{
  "d_model": 224,
  "n_head": 7,
  "activation": "swiglu",
  "rope_base": 36200.0,
  "qk_norm": false,
  "attn_scale": 0.177,
  "parallel_block": false,
  "warmup_steps": 554,
  "decay_shape": "linear",
  "batch_tokens": 16384,
  "seq_len": 256,
  "steps": 8472,
  "dataset": "wikipedia_en"
}
MLP neurons of a small language model. Each row is named by its layer, matrix (gate and up: input weights) and neuron, and shows model dimensions 48-143. Each number is 128 + 24 x the weight over its row's rms, rounded and kept within 0 to 255. Numbers have three digits each. A neuron's up and down rows have the sign that makes its largest values positive.
After each neuron's rows, "fires on" lists the tokens most often at its 100 highest values on Wikipedia text that the model never trained on.

L5.gate408:137084131132104115131148181092158105151157123112096097116113104115109160154093149180140156121101152124146113118090122145182123146137144149123139105075105143119121142168127116156147104113140113107131087136142121161148110132143172100099116127089155100126117142100132084158108115151102117108
L5.up408:151086105144093121150127142112142101103160158149109120114134089153147118156147121138099172176122141127147128165127149130166118156177142122090103139139054187167132094104119154174163155169142155091142163132127107126105131124113143148095099090113120105142141132134139135102126071142089141120
fires on: "ill", "r", "ograp", "w", "er"

L5.gate442:112106110126130119131140149113101128102095144128143122130124126182120100140093186099156116141100099125106110145179121153152165104123076137057144171102170120104132148141124132163131129089139107096118139143141136112142158106137097109076108106079117110121135150131132124135093112150112101126
L5.up442:130108105153149097100117090143123110128094177097145098124107155143082124165140167139126121131094164131089148171142128120125143140081105105131114122120141159098139114122110154132147129126122143162105106132100177125138160132090078114113146084098153139146086097132127131129081127173090144132
fires on: "or", "iam", " Count", "ge", "ther"

L5.gate314:146110094138143116140146136124155138144128192103130094076167109129149150117124130143117190105117117127132105149148115131164118129154083127094150118136132097147131175134137138097098143122129169091126065104117117174137191164130151110126125136117161134125098116127143107087142142119098121141
L5.up314:130145138125095122176097151105149079181117084127131130106133102120104121137131094135120173085095119133097145131151140123138111137140102098156131132150129088134146147115129086142126134134120128135106126105136102112084115157082107131133101129097163159126117083125140150130115098160110097123
fires on: " is", " Is", " was", "ust", "re", "ow"

L5.gate326:145084150113114115137098136129134128112149160115143165170108113139185132154186143126107112127124116142145140115132102154144138121133091174161166128169099153153141133145116100127139081139147134137186123156165150131120144134163087100123084093121140088098074111070152120089157138146131105124
L5.up326:144133151121108125140128136154103171128136153119157114115120105107153091147090149171106138142098124084117152136141104097167094140144124150119110155139141140099148117152126111121143164098136131161124120120118107112145169145148140135153121086167171105142101102119119126125142176155100116135
fires on: "art", "ot", "our", "am", "ic", "ain"

L5.gate437:063091115107100086095142096119154107154147174149116073102127168118131121132165120125138155079155090138112113154113146130134152091101120106138140125143109152166125162116119122157079103095142144141162083144135092113114133108096132156112106122118150128088130127112183129121144130123116142128
L5.up437:125137093124116102116144119096158126130108140116129105114174134130132104136133098148121128114122124093145170173109104167181138129167130094116143121109097157140142155145147148140099142124120105149122187148149127158102171120132125136158094096133112125168134121138076107100124173128136144120
fires on: "ber", " =", "id", "ag"

L5.gate106:151131136144171113154111126161162090109152179098144173151088090131122123131150151140109119150148148123143130121123088105130142175113147155148171140133113132146108134121158113096087165115133172123145118147088118122153107111097124093119167157070126176103155165133143144085110159144128124133
L5.up106:144118147099160134118103131135184101185161146121122131154062117169171188153098111090148152140097140113112098111120133103129109126126098130109140106140126123094098100107125137150118090116081145098104114135111122120121165181133132086159130127122159100097128091131122152137099142152137145112
fires on: "ast", "orth", "her", "ident", "est", "igh"

L5.gate199:130124073155127088115143102109117124134146058141127138178114148085160103109124161145108143139088102122164104126133135141133169128151141153081110171148157135112118139113147122155134156088131105130130189161149105145173120133062107141126149072089131147148140140147078120094153147127128098152
L5.up199:140154130133136053158130165115135141140129117114124163134147095140148082139119120130124128123091141137124097120137128143159151144132145116118091154136160082101131119177120081156163144089106109138139149111129138119139153102159155160130140093084110114132132187134102160067144126143113113150
fires on: " a", " A"

L5.gate355:147139125155094112142093133128172152109115122115149106154158089119130132129174150121140122105160092148147126119102111081135134119111127113131107110160155122093195152079123129133153134118140150100154106150145081145132125138118103087105147136099172073154141180100170144076123099112125124135
L5.up355:101129131116156127155151155136123150141115106104169082105147112144130120149131131097154124111084129147131116141140131133126151158111102124126108160133135106140103113113168091120113119120143158126153148125119151140121143104173103166083124133134141124125110161155112155083129120108104122120
fires on: "ir", "rib", "ru", "A", "ire", "ol"

L5.gate421:125143091118149142109143102085143116138142145128136140098159136125148175169121142105105120147123106132165123102090119096140144112126105131161119127106120094142194093154154124138125084116173137111131147153122155123127154109136127118106148139097141122093123135152173120158136115118137150142
L5.up421:124141102114136167131152089066148110128180173132154139132123152134123141149133084121137143101139075106146146115086106116186121105099145138143159132161136122143149149129103112143151093112164095152104089119153131112131116132163117116134124170140156085091128132104163134159117172128176092129
fires on: "ar", " Mar", "er", "ear", "ct", "x"